MLP neurons of a small language model. Each row is named by its layer, matrix (up: input weights; down: output weights) and neuron, and shows model dimensions 240-303. Each number is 50 + 10 x the weight over its row's rms, rounded and kept within 0 to 99.
After each neuron's rows, "fires on" lists the tokens most often at its 100 highest values on Wikipedia text that the model never trained on.

L6.up1188:46 42 74 58 36 61 56 47 61 42 74 51 29 47 49 71 46 35 47 40 43 48 34 54 47 28 58 48 38 54 34 52 41 51 60 38 44 44 42 47 49 41 53 37 59 49 46 46 56 43 48 48 50 37 50 35 55 51 33 53 61 45 42 64
L6.down1188:49 55 57 44 52 61 88 55 59 47 49 38 60 46 51 43 46 29 36 52 54 42 54 60 46 41 64 47 39 55 55 41 52 47 35 49 63 60 55 49 58 55 51 52 59 40 50 49 41 38 65 53 60 43 68 55 30 58 61 48 63 39 48 58
fires on: ",", "\n", " in", ":"

L7.up4:58 41 69 55 52 45 50 43 44 42 59 46 41 65 56 54 41 35 44 47 40 64 39 59 40 63 62 55 39 57 43 62 33 53 48 55 47 47 54 60 46 69 40 48 39 49 56 32 50 66 43 43 57 53 35 54 52 68 63 69 58 68 48 44
L7.down4:51 43 40 30 55 60 33 56 56 31 36 51 38 54 40 39 39 52 51 56 63 61 44 35 42 33 49 44 51 63 52 30 51 40 51 35 45 55 63 45 38 34 39 46 66 48 57 65 60 60 44 49 36 46 45 49 49 25 52 44 32 53 40 50
fires on: "or", " or", " el", "it", "em"

L8.up866:59 50 39 34 61 55 69 49 68 56 67 50 38 44 69 59 54 56 65 48 65 54 67 48 56 40 59 60 37 66 30 52 33 61 63 43 76 51 43 43 59 68 46 51 42 51 49 58 36 51 51 52 65 61 56 50 60 54 46 56 43 45 26 54
L8.down866:52 41 53 39 51 65 44 47 45 61 54 54 47 59 54 53 66 45 61 53 37 26 22 47 51 39 44 31 66 37 57 48 49 36 38 54 53 61 58 62 44 45 39 43 50 54 56 54 43 56 50 44 54 49 52 54 48 57 34 36 47 37 67 51
fires on: " we", "I", "w", " I", "f"

L3.up137:51 53 61 33 52 42 55 54 33 37 38 49 39 42 34 55 42 34 41 50 46 47 52 51 54 39 52 41 31 55 51 38 63 43 60 44 61 47 59 36 46 56 55 33 50 47 51 34 35 36 62 48 44 59 44 58 48 58 52 58 50 59 39 37
L3.down137:46 59 44 55 47 36 56 58 56 57 49 38 48 53 62 57 37 36 35 57 40 54 44 37 51 51 52 61 54 45 55 57 41 50 35 43 40 49 49 75 54 45 37 48 53 48 39 66 62 39 49 53 39 53 41 46 70 37 54 36 55 57 40 75
fires on: ":", " as", " he", " and", " /", " ("

L6.up1124:53 40 35 64 53 55 57 53 47 51 35 46 62 35 58 35 48 44 39 50 49 39 39 39 48 45 45 59 62 47 43 32 32 43 54 41 74 41 34 36 51 56 38 53 47 46 34 63 30 36 16 53 52 38 53 46 58 52 59 59 58 41 56 50
L6.down1124:46 48 71 58 43 74 58 58 46 50 58 72 43 54 27 46 57 54 49 71 43 46 40 48 56 52 33 61 42 44 59 59 47 60 46 62 51 54 51 61 53 48 41 48 56 53 45 58 51 48 63 38 58 41 38 48 39 42 60 27 55 55 55 57
fires on: " and", " was", " rec", " (", ";", " comm"

L9.up381:45 54 50 48 30 46 39 44 49 59 62 58 27 63 57 57 54 41 54 59 52 58 54 46 57 36 44 39 71 67 60 50 37 61 63 51 40 32 41 49 48 57 60 31 51 30 39 36 62 39 43 55 62 47 45 57 50 44 46 50 55 53 44 59
L9.down381:50 42 49 48 63 51 45 44 45 52 41 55 40 53 71 43 48 49 54 41 57 54 62 61 50 53 50 47 53 65 45 60 38 59 47 64 48 40 54 40 53 54 66 42 53 47 46 57 54 59 49 45 34 43 49 52 47 57 53 47 51 45 41 46
fires on: " |", ":", "|", ");"

L6.up712:57 21 43 43 56 52 48 48 37 60 51 77 45 62 50 51 40 63 47 55 53 61 45 61 34 38 46 61 48 52 69 44 45 37 50 48 46 45 62 63 38 60 30 58 35 30 36 57 37 58 42 55 59 60 40 52 51 62 55 65 50 45 29 52
L6.down712:71 59 50 57 56 40 48 62 60 57 47 26 39 38 53 48 33 37 51 49 53 52 35 74 54 34 41 36 25 69 42 49 59 49 57 64 39 50 53 27 63 54 50 33 69 52 65 42 47 45 34 37 29 65 39 41 50 51 50 40 43 52 51 57
fires on: "ur", " a", " d", "ixed", "amb"

L9.up268:49 43 69 50 57 67 60 38 58 50 38 60 39 56 48 55 59 42 48 48 71 38 57 52 49 51 49 63 40 40 46 31 63 43 71 46 71 48 54 49 45 71 40 31 66 52 47 65 58 50 46 65 54 45 46 51 55 52 40 50 51 32 49 59
L9.down268:46 41 53 60 52 54 57 48 66 45 48 75 41 43 49 62 60 48 38 42 52 37 51 53 52 48 54 68 50 57 36 45 42 65 65 38 61 43 47 34 51 69 33 44 58 54 48 46 52 59 39 71 45 50 53 49 68 59 41 55 41 57 41 55
fires on: ".", ","

L9.up1132:53 43 58 56 59 48 58 41 68 45 59 52 32 52 57 71 56 64 48 48 40 57 57 51 36 31 46 70 47 59 43 48 35 59 56 44 54 48 71 33 54 64 44 45 45 62 43 56 41 54 38 62 58 50 50 39 50 65 56 49 44 60 34 50
L9.down1132:55 56 47 43 51 70 58 57 51 55 59 50 46 51 25 50 57 31 38 40 57 52 63 44 47 64 47 47 60 44 45 44 60 55 57 45 33 49 53 51 60 43 61 49 47 46 64 58 62 34 37 48 61 46 48 65 52 53 55 27 39 50 63 45
fires on: " by", "/", " with", "with", ".", "–"

L3.up183:48 55 39 64 41 55 64 51 47 84 61 46 63 62 43 38 66 57 41 43 69 51 56 65 45 47 41 44 55 72 55 46 64 44 49 41 51 46 72 42 56 35 35 38 53 47 55 62 46 56 65 52 43 48 45 48 62 54 41 57 72 34 60 62
L3.down183:56 59 45 51 39 54 36 54 66 26 53 40 57 49 43 61 50 62 55 63 58 53 63 29 45 40 58 44 56 53 50 57 49 42 49 49 38 51 34 56 44 41 48 53 59 33 53 59 42 57 49 59 54 59 51 65 58 43 54 62 47 56 24 41
fires on: "'s", "{", " f", "'", " if"

L9.up1244:52 62 56 44 57 53 51 44 63 61 56 50 55 56 62 46 47 25 42 41 63 44 36 44 51 37 48 56 50 55 50 45 33 63 59 68 61 44 60 61 58 62 44 50 49 50 50 38 73 60 60 65 36 49 43 27 56 32 55 59 39 55 41 31
L9.down1244:50 36 65 42 67 45 54 73 47 32 64 45 53 41 41 42 54 57 52 45 60 49 29 63 41 30 49 47 66 50 42 50 39 57 49 40 31 72 61 46 37 51 57 50 57 34 57 49 57 48 51 58 51 59 51 50 40 70 35 49 67 33 33 59
fires on: " M", "n", "m", " and"

L6.up205:46 49 62 54 46 63 67 54 52 48 65 66 41 59 49 36 47 60 48 52 55 31 43 33 39 50 52 66 48 35 54 43 19 63 61 60 38 52 57 46 72 46 31 47 53 61 51 48 48 35 40 52 42 52 48 47 70 51 46 42 46 45 43 49
L6.down205:50 41 45 63 67 44 42 48 66 34 55 47 53 55 34 43 68 60 49 49 47 37 47 34 37 56 47 60 60 42 46 49 53 50 45 41 44 68 30 50 55 56 48 48 40 52 47 44 48 51 52 40 50 61 45 40 45 56 65 70 43 58 54 47
fires on: " or", " and", " in", " most", ",", " than"

L9.up37:42 49 58 51 49 46 52 57 56 64 45 66 61 64 49 56 46 46 54 53 57 53 41 50 29 64 55 42 68 52 48 48 50 53 55 48 54 35 45 51 49 49 71 58 35 41 35 77 50 50 39 62 43 60 55 43 54 53 53 57 39 52 57 55
L9.down37:41 57 49 58 60 62 42 42 59 59 55 72 39 52 43 47 51 44 61 65 62 62 66 50 69 36 51 70 50 59 70 36 56 52 57 66 56 38 65 58 47 57 47 56 47 35 57 42 50 40 45 41 54 47 42 44 44 39 57 27 40 55 50 53
fires on: " to", " began", " and", "port", ";", "ris"

L7.up787:61 43 55 55 54 57 48 42 52 59 69 63 37 55 52 48 45 39 66 50 57 60 78 58 28 40 54 58 66 44 42 31 63 47 57 55 41 41 50 42 42 62 78 39 42 45 43 54 49 41 29 52 50 53 42 58 54 59 28 51 39 40 53 64
L7.down787:62 44 60 57 64 60 39 54 52 52 39 70 30 48 48 57 50 44 33 56 70 50 39 55 40 72 44 49 48 47 40 65 57 54 65 48 49 51 60 43 54 55 45 43 48 46 55 54 55 44 38 59 48 55 46 57 68 46 45 39 56 35 51 48
fires on: ",", ".", "'"

L9.up38:52 37 56 56 59 77 56 42 56 43 55 58 49 48 51 48 70 38 47 44 67 41 58 45 45 54 51 70 30 48 54 48 53 41 74 50 66 48 52 41 42 68 34 39 52 39 41 62 60 36 38 61 45 64 36 47 62 56 34 37 38 52 56 36
L9.down38:47 49 51 66 51 50 56 46 68 54 47 61 36 40 51 56 64 46 34 38 52 43 66 40 39 54 47 61 47 54 41 42 50 63 59 51 64 29 41 41 32 61 46 55 57 40 46 42 41 58 33 70 48 54 55 51 59 58 38 55 45 55 45 51
fires on: ",", "′", "°", ".", " ("

L8.up692:44 34 52 59 44 45 54 46 76 33 38 63 32 51 61 54 64 45 46 44 50 45 49 38 48 48 57 52 48 51 34 47 33 37 68 34 49 51 45 30 37 53 19 50 49 39 42 48 58 52 59 57 42 32 49 63 51 59 52 45 45 38 62 44
L8.down692:40 65 57 47 38 62 61 53 69 58 47 54 66 55 48 57 40 41 59 46 40 60 57 59 52 53 52 55 71 53 38 48 70 56 49 42 65 50 66 50 58 68 54 59 38 56 75 48 54 57 41 57 71 37 45 41 52 51 58 45 44 44 46 62
fires on: ",", "."

L6.up934:55 34 57 35 40 65 61 45 27 32 56 54 29 42 54 39 49 47 51 33 49 41 55 44 48 46 45 65 45 38 37 41 29 61 56 61 46 58 30 51 53 54 42 46 54 58 45 41 43 54 50 53 57 60 21 33 62 50 37 56 42 43 51 45
L6.down934:51 47 62 56 43 38 43 56 54 54 40 36 67 35 55 43 58 55 62 48 39 33 54 54 55 53 66 47 42 38 60 45 59 54 62 39 56 77 77 48 28 52 39 64 50 55 26 57 55 48 47 62 72 53 55 53 48 51 56 43 65 45 41 51
fires on: " or", " S", " n", " l", " L", " and"

L6.up190:63 45 65 33 39 78 54 50 49 63 66 56 51 72 74 45 63 33 50 51 60 49 79 44 43 33 37 51 47 56 40 57 54 52 54 41 62 53 55 55 53 55 50 33 42 33 52 55 46 42 65 43 46 42 44 54 64 42 41 73 45 38 60 57
L6.down190:49 56 50 57 44 53 35 37 46 49 58 46 64 53 45 45 44 82 58 58 42 52 60 32 54 53 42 50 54 37 57 45 42 48 52 55 52 32 59 66 44 65 53 54 49 55 46 45 43 40 52 40 47 48 45 68 56 33 52 60 36 42 41 53
fires on: "ian", "'", "an", "ic", "ia", "'s"

L8.up943:40 45 65 61 46 38 42 45 63 58 52 56 33 58 58 43 57 27 52 49 37 54 52 42 43 41 58 44 45 52 55 43 53 65 51 44 54 27 47 57 40 78 63 50 53 43 44 44 55 31 43 41 43 27 37 48 60 60 52 44 44 31 48 66
L8.down943:53 58 55 69 48 50 45 60 53 49 66 44 58 59 51 53 54 45 38 68 55 45 47 44 51 43 60 54 52 50 64 31 62 47 50 57 69 31 43 46 51 58 54 56 41 31 48 69 54 33 27 54 55 45 51 46 49 55 56 33 49 54 57 42
fires on: ",", " to", " and", "-", " through"

L3.up1012:39 51 58 49 50 56 38 38 60 50 52 49 42 66 33 44 56 56 50 65 46 51 37 40 76 62 66 48 40 38 35 51 57 61 62 46 48 42 46 51 59 46 35 41 38 34 52 38 44 44 48 57 54 64 56 55 61 49 42 61 55 64 40 50
L3.down1012:47 31 29 50 49 61 47 44 42 49 39 47 42 61 56 30 51 26 51 55 65 37 44 36 49 50 51 55 29 50 38 50 53 38 56 59 44 46 39 59 57 62 65 52 56 67 50 55 63 50 39 43 44 49 41 54 45 37 71 55 57 56 56 43
fires on: ".", "ed", "man", "um", "s", "ly"

L7.up11:39 45 62 38 41 40 50 56 67 53 49 72 50 60 52 49 65 52 45 46 39 55 35 57 34 52 48 34 47 40 49 44 41 63 57 48 38 44 37 57 42 53 43 47 55 71 41 52 53 36 42 55 66 54 46 50 58 40 56 50 61 46 28 59
L7.down11:45 38 50 40 50 41 48 39 44 62 41 50 42 37 48 57 61 43 31 46 68 55 49 41 39 58 40 41 58 60 51 66 23 55 37 59 59 50 53 38 54 55 61 56 50 31 45 53 49 53 47 57 60 58 32 44 51 48 42 42 65 42 41 56
fires on: ".", " with", " of", " by", "ig", "ed"

L8.up844:46 44 60 28 52 73 74 51 45 45 53 65 44 59 39 65 40 50 65 54 47 62 50 45 54 64 51 66 41 38 62 49 41 55 71 58 40 50 71 51 46 64 51 37 47 41 57 40 39 41 51 58 45 48 45 40 57 68 38 63 43 48 50 35
L8.down844:58 72 61 69 49 30 47 61 54 42 49 48 63 37 55 55 60 45 40 40 57 34 55 52 56 30 43 44 42 51 51 52 49 49 48 36 52 55 50 56 54 65 46 74 56 57 56 27 51 55 59 38 61 65 57 48 41 59 62 52 47 34 45 60
fires on: "-", " and", " in", " as", " m", " l"

L3.up454:50 34 56 34 54 66 39 31 46 29 54 51 41 58 53 60 51 60 38 49 50 43 59 37 61 54 58 50 61 41 56 51 38 65 48 45 39 58 58 57 60 63 40 43 54 50 48 57 43 51 44 47 46 73 61 37 54 45 40 52 39 59 34 40
L3.down454:39 49 38 66 56 68 09 53 39 60 39 57 47 45 55 33 39 57 45 79 37 45 54 47 70 56 50 54 61 41 48 59 55 46 57 54 53 46 55 50 39 49 65 68 60 53 58 70 66 53 41 47 45 41 60 56 48 43 76 64 47 56 59 60
fires on: ".", "ing", "ed"

L3.up1015:48 25 58 49 46 51 55 49 63 55 62 44 44 63 40 56 46 49 36 58 46 50 45 42 37 36 75 36 65 31 55 43 63 56 63 50 51 59 38 43 46 53 40 47 40 77 47 68 45 61 38 55 47 46 63 43 42 60 34 51 55 52 39 60
L3.down1015:44 57 47 43 35 54 65 36 35 55 53 65 52 64 56 30 36 45 59 58 63 57 65 40 41 63 51 37 62 61 53 60 43 56 40 54 51 53 68 58 49 46 53 60 55 65 60 64 55 50 47 46 42 59 41 47 42 42 56 36 50 45 49 45
fires on: " of", ".", " acc", " for", " f"

L7.up1256:47 55 44 43 22 72 42 40 62 62 58 47 52 58 69 57 56 42 56 49 56 47 62 58 33 24 54 59 34 57 47 59 30 45 48 58 59 42 41 49 51 40 40 46 51 40 51 64 43 34 63 45 57 39 46 41 68 46 26 48 59 40 50 58
L7.down1256:58 50 38 51 51 33 51 27 42 41 33 57 56 50 52 44 31 48 59 66 51 65 58 35 52 72 51 48 43 39 65 48 35 36 33 49 55 32 54 53 50 64 53 54 35 61 57 54 47 45 28 48 47 48 49 41 51 47 62 58 54 62 46 51
fires on: "'s", "ic", " and", "ian", "i", " |"

L7.up661:47 38 50 52 42 50 67 48 55 52 60 49 50 78 70 52 49 61 41 59 53 36 46 61 64 31 48 44 38 43 38 20 38 62 65 37 36 55 58 53 59 61 32 31 42 57 49 60 61 36 57 56 41 69 44 49 54 69 26 54 51 52 47 64
L7.down661:46 49 62 59 64 57 34 41 54 58 60 44 64 48 55 61 36 56 48 48 51 39 71 50 29 80 44 49 63 61 32 32 40 55 33 51 25 46 43 36 67 46 37 64 54 50 41 65 60 60 47 47 33 37 34 56 63 50 59 59 43 32 55 36
fires on: "\n", ",", "í", ".", " A", " N"

L9.up833:61 46 57 60 36 59 44 43 67 42 63 25 48 54 57 22 75 22 71 49 65 50 43 48 64 47 56 37 55 45 56 50 24 59 57 32 61 44 63 51 67 66 46 55 56 30 53 43 57 54 62 45 50 60 65 43 55 51 27 40 53 52 42 39
L9.down833:36 46 48 54 66 36 49 35 51 47 43 53 56 33 32 53 54 39 37 57 63 46 40 63 63 51 60 61 54 50 58 70 60 43 47 53 46 54 32 20 39 55 64 44 44 32 55 60 63 61 39 51 31 42 58 68 39 51 55 55 74 57 48 58
fires on: " un", " M", "un", " Un", "N", "n"

L3.up1109:42 42 56 47 43 43 63 51 31 38 49 44 42 49 50 62 49 50 57 63 44 50 69 50 33 51 47 47 45 53 58 60 47 52 60 55 58 51 42 59 57 56 39 57 65 58 48 50 35 27 67 62 66 60 49 41 46 46 62 36 52 66 52 42
L3.down1109:53 45 30 37 51 45 50 84 39 56 33 40 58 59 50 33 54 59 38 40 55 41 51 66 41 53 44 54 47 58 40 48 46 46 55 47 56 44 42 52 50 56 51 40 49 63 44 42 50 52 43 53 45 48 30 45 53 45 38 56 67 29 37 69
fires on: "/", " (", "N", ":", " ft", "ST"

L8.up391:51 37 52 65 49 57 54 49 52 42 56 48 31 50 57 60 54 42 58 45 32 41 44 48 39 37 47 53 53 34 51 24 44 52 55 39 38 34 40 27 35 53 66 41 62 57 38 43 53 41 42 59 47 44 50 57 48 54 42 50 47 53 35 56
L8.down391:52 39 37 50 50 49 57 55 45 47 57 38 65 42 52 31 52 39 42 49 24 52 33 43 57 50 59 46 27 59 43 42 60 58 51 45 52 54 43 46 37 54 42 50 47 51 51 50 36 42 50 60 48 47 41 52 62 57 54 62 50 60 55 48
fires on: ":", ".", ",", "-", ".,"

L6.up680:42 33 64 32 57 43 79 55 31 46 41 53 35 51 64 50 47 53 38 63 57 24 54 60 47 35 39 56 67 41 52 39 47 47 32 66 71 48 61 55 57 54 35 37 37 44 35 69 42 48 51 47 46 56 33 49 50 53 35 65 48 47 53 49
L6.down680:55 26 46 63 51 53 48 57 55 60 58 28 42 50 59 46 41 49 63 43 48 43 42 36 55 49 45 58 41 63 49 55 49 52 61 58 39 50 54 50 39 54 53 52 53 48 58 56 28 52 67 49 52 46 57 53 46 47 47 69 49 43 46 45
fires on: " a", " then", " the", "ur"

L3.up680:35 34 65 62 38 66 54 36 50 48 59 53 30 55 49 63 51 51 50 61 56 58 62 46 46 28 54 67 64 49 42 31 54 49 49 35 41 49 39 34 59 71 52 30 63 59 60 50 42 48 45 54 32 55 45 55 39 45 25 44 38 60 48 40
L3.down680:63 51 75 59 48 59 55 46 48 39 51 59 43 54 44 56 38 46 58 32 56 55 54 41 62 38 62 45 49 37 50 33 55 57 59 65 45 72 48 43 51 45 36 55 49 45 42 40 40 57 59 46 47 39 46 61 56 55 40 55 41 46 30 51
fires on: ".", " (", ")", ",", "−", "0"

L9.up122:51 49 49 31 59 50 65 34 51 38 50 48 62 53 54 55 34 31 75 46 59 38 58 44 45 50 47 40 33 46 52 36 52 54 67 58 51 48 68 51 48 42 59 42 44 45 54 54 55 45 43 60 41 68 41 34 53 61 42 77 43 42 36 39
L9.down122:52 49 48 63 37 35 56 29 64 59 39 61 47 60 52 39 49 54 50 48 39 54 60 60 61 41 44 59 55 53 39 50 63 42 47 54 52 58 13 56 65 38 31 56 60 48 44 48 47 48 57 52 39 47 51 43 43 57 49 44 50 57 60 50
fires on: "–", "-", " and", "|", " a", ","

L3.up1205:39 47 64 47 53 59 51 56 46 42 53 30 21 42 34 54 54 37 57 58 42 56 59 50 48 22 52 45 49 48 53 54 56 56 43 41 56 43 39 41 46 70 53 50 52 63 58 34 52 33 70 60 40 55 50 55 46 43 45 36 31 50 39 54
L3.down1205:56 32 38 40 44 41 56 61 63 54 37 56 78 46 54 34 46 51 58 52 63 50 48 44 69 49 53 46 52 46 52 44 50 66 70 54 47 48 68 40 45 49 52 39 40 43 44 63 61 29 46 42 46 59 50 34 47 52 59 36 34 40 49 51
fires on: " or", " and", " while", " not", " either", " as"

L7.up1175:45 53 52 42 42 53 34 39 60 57 64 38 52 72 51 45 46 44 57 64 51 48 45 55 41 41 42 54 55 24 48 37 62 59 50 52 59 31 41 50 52 56 50 38 62 53 58 48 48 54 46 51 59 46 49 38 42 36 43 38 40 58 42 57
L7.down1175:53 60 50 49 32 42 49 44 59 53 36 48 35 53 52 60 54 64 53 46 32 43 57 67 65 46 60 50 59 45 80 47 50 37 45 36 38 68 55 38 55 51 46 43 44 38 49 37 62 58 60 58 66 46 70 53 26 53 58 61 51 58 67 54
fires on: " |", ":", "|", " its", " the"

L7.up257:45 51 53 43 46 61 53 45 49 57 67 46 45 43 55 59 48 45 47 46 67 56 69 37 55 40 58 51 50 63 25 45 39 50 64 42 52 54 47 47 43 57 46 47 55 50 48 41 43 45 33 71 57 52 57 62 64 39 48 54 39 52 38 61
L7.down257:56 63 50 52 56 61 45 54 48 65 62 43 52 52 41 47 53 52 48 66 49 52 39 49 51 40 38 59 51 62 52 46 50 49 74 43 60 50 58 47 43 39 42 54 54 44 52 59 52 63 52 34 47 65 41 61 49 53 48 30 54 35 54 51
fires on: "I", " we", " o", "he", " he", " I"

L8.up246:48 47 51 48 31 52 51 44 64 38 44 64 57 51 53 25 50 48 40 39 51 51 41 61 55 28 68 70 66 51 38 42 44 51 44 53 45 52 58 30 35 42 36 46 42 57 59 52 51 43 43 55 41 39 55 34 61 40 48 53 38 53 42 36
L8.down246:44 67 55 39 66 45 61 44 52 51 44 27 57 50 50 49 34 33 55 38 62 45 48 67 46 42 45 28 52 65 47 53 42 48 53 50 56 61 55 36 56 62 54 29 51 65 59 46 35 58 59 44 60 51 57 63 55 57 36 54 48 65 65 74
fires on: " of", " F", "b", "er", "B", "."

L9.up18:57 51 53 45 45 49 64 45 58 51 40 65 43 50 58 69 51 39 52 34 42 58 39 49 40 49 43 59 60 37 48 61 46 41 65 45 46 33 55 30 40 61 34 42 51 48 60 39 50 49 53 37 69 59 52 36 56 44 39 41 48 57 57 50
L9.down18:44 45 41 53 51 63 47 48 56 49 71 66 57 59 50 55 51 50 53 48 53 58 48 50 46 50 54 50 49 42 44 49 43 49 57 59 60 50 41 49 49 47 52 50 50 52 63 42 36 41 42 52 55 55 46 50 36 25 46 48 49 51 62 52
fires on: "',", ":", " -", " :", ",", "|"

L7.up500:43 33 54 46 57 48 54 53 68 46 46 54 29 56 56 50 50 43 29 51 35 33 67 43 52 46 56 40 35 55 59 35 31 48 64 42 46 54 53 38 37 46 37 40 45 51 34 58 46 49 42 66 47 40 40 42 47 50 46 46 38 41 49 63
L7.down500:57 41 59 35 56 59 46 71 53 50 55 22 50 58 51 36 54 47 35 43 45 62 42 55 43 55 48 56 50 40 24 47 42 55 38 53 53 46 50 49 38 58 57 42 51 55 62 56 46 53 30 42 53 24 52 62 60 70 59 58 55 33 45 35
fires on: ".", " Mc", "-"

L7.up845:27 57 59 48 72 47 43 45 52 50 46 58 58 53 57 53 47 34 40 49 58 44 61 48 44 52 55 62 58 32 42 44 42 52 53 41 48 54 61 53 50 67 39 35 49 45 39 34 44 36 57 64 58 64 52 36 36 44 53 49 48 44 31 35
L7.down845:46 33 35 43 28 48 57 36 48 47 46 38 53 69 66 57 51 60 64 39 59 61 49 51 46 47 44 49 42 51 52 55 59 54 69 54 32 49 39 46 50 62 62 72 59 43 47 60 44 49 51 42 55 43 47 55 41 66 66 49 70 47 40 52
fires on: "en", " well", "m", "ig", "n", "em"

L3.up687:38 33 53 60 33 41 55 48 53 47 45 51 47 69 52 57 46 40 58 68 45 45 48 43 47 41 65 43 45 44 53 34 47 49 38 36 57 41 56 49 46 59 31 42 45 42 53 55 44 51 49 66 41 58 44 52 60 61 39 54 42 54 49 54
L3.down687:49 46 50 55 71 55 45 60 24 71 56 58 43 77 60 54 68 52 57 49 43 45 50 63 54 48 63 52 68 32 58 54 73 62 36 46 41 42 37 51 51 56 47 51 64 51 35 39 45 37 53 36 44 72 52 37 19 70 61 55 60 47 49 55
fires on: ".", ",", ".,", " ("

L6.up98:47 39 52 37 45 53 49 41 61 43 62 38 45 57 60 61 45 47 51 46 55 45 62 66 42 32 55 41 48 23 42 15 37 45 70 34 31 43 45 42 39 53 64 47 43 48 59 62 44 54 41 55 35 49 39 61 53 67 45 43 50 61 34 60
L6.down98:32 63 36 50 34 50 53 58 59 33 31 57 59 61 49 48 41 46 44 57 55 48 53 32 47 60 35 56 58 47 56 55 51 53 46 47 59 49 42 55 63 43 41 51 40 37 58 51 45 46 55 63 43 38 63 58 54 29 50 49 45 54 57 30
fires on: " |", ".", "ry", "th", ","

L8.up489:60 56 52 59 40 52 42 36 79 47 61 58 44 54 57 36 56 31 39 65 49 48 46 50 37 27 51 48 54 45 40 52 44 54 69 61 41 28 39 49 56 66 61 36 48 37 40 50 58 52 32 56 70 34 42 37 47 49 53 49 65 49 54 67
L8.down489:53 48 50 39 54 40 28 44 64 56 42 47 43 55 39 53 58 48 30 52 68 47 34 41 63 36 44 35 56 46 55 58 35 51 33 42 36 50 54 47 52 63 50 35 38 53 49 42 65 44 40 59 53 54 35 53 59 51 56 61 70 35 53 45
fires on: ".", " |", "US"

L6.up1102:43 52 57 48 58 63 30 36 58 45 64 53 39 40 49 61 58 45 63 45 43 48 71 59 55 55 56 45 45 57 50 60 58 54 52 62 41 49 45 37 42 44 46 53 60 56 53 34 38 44 40 52 50 63 59 40 54 43 48 49 59 56 37 51
L6.down1102:62 58 53 54 44 55 57 44 45 49 47 51 51 43 56 54 48 73 48 59 44 55 35 53 42 64 45 65 57 53 44 34 50 64 46 39 53 58 41 35 29 47 47 44 38 47 52 50 69 37 46 51 53 47 75 53 60 44 49 49 47 59 69 36
fires on: "o", "y", "ic", "ation", " up"

L8.up566:42 37 71 55 38 46 61 36 40 35 53 65 46 52 34 40 57 44 42 45 68 35 53 48 46 58 58 38 49 48 42 57 49 65 57 44 44 61 43 55 44 47 45 34 53 72 53 36 49 44 31 52 45 57 54 48 57 52 26 63 43 52 52 58
L8.down566:75 55 41 50 35 63 61 43 74 55 47 44 39 66 53 54 45 53 55 62 53 48 46 48 48 50 59 43 45 59 39 35 51 52 56 42 64 64 35 56 47 57 40 49 59 52 46 44 45 34 51 53 49 41 44 56 45 42 37 44 37 63 61 50
fires on: " United", " p", " c", " in", " The"

L3.up324:33 42 61 44 40 44 58 57 53 48 50 47 54 69 38 53 57 45 52 68 56 40 65 51 76 44 57 49 47 42 57 33 66 48 57 55 42 39 69 45 44 52 40 41 53 68 45 54 46 62 41 49 55 61 38 45 46 68 34 59 56 61 41 43
L3.down324:34 51 27 40 49 64 20 38 37 46 56 59 50 55 56 47 49 40 54 55 56 47 60 47 54 61 44 50 38 47 45 66 45 43 57 67 32 46 51 83 60 41 52 61 71 44 41 52 58 57 41 51 44 49 47 56 34 50 70 47 38 54 41 58
fires on: "."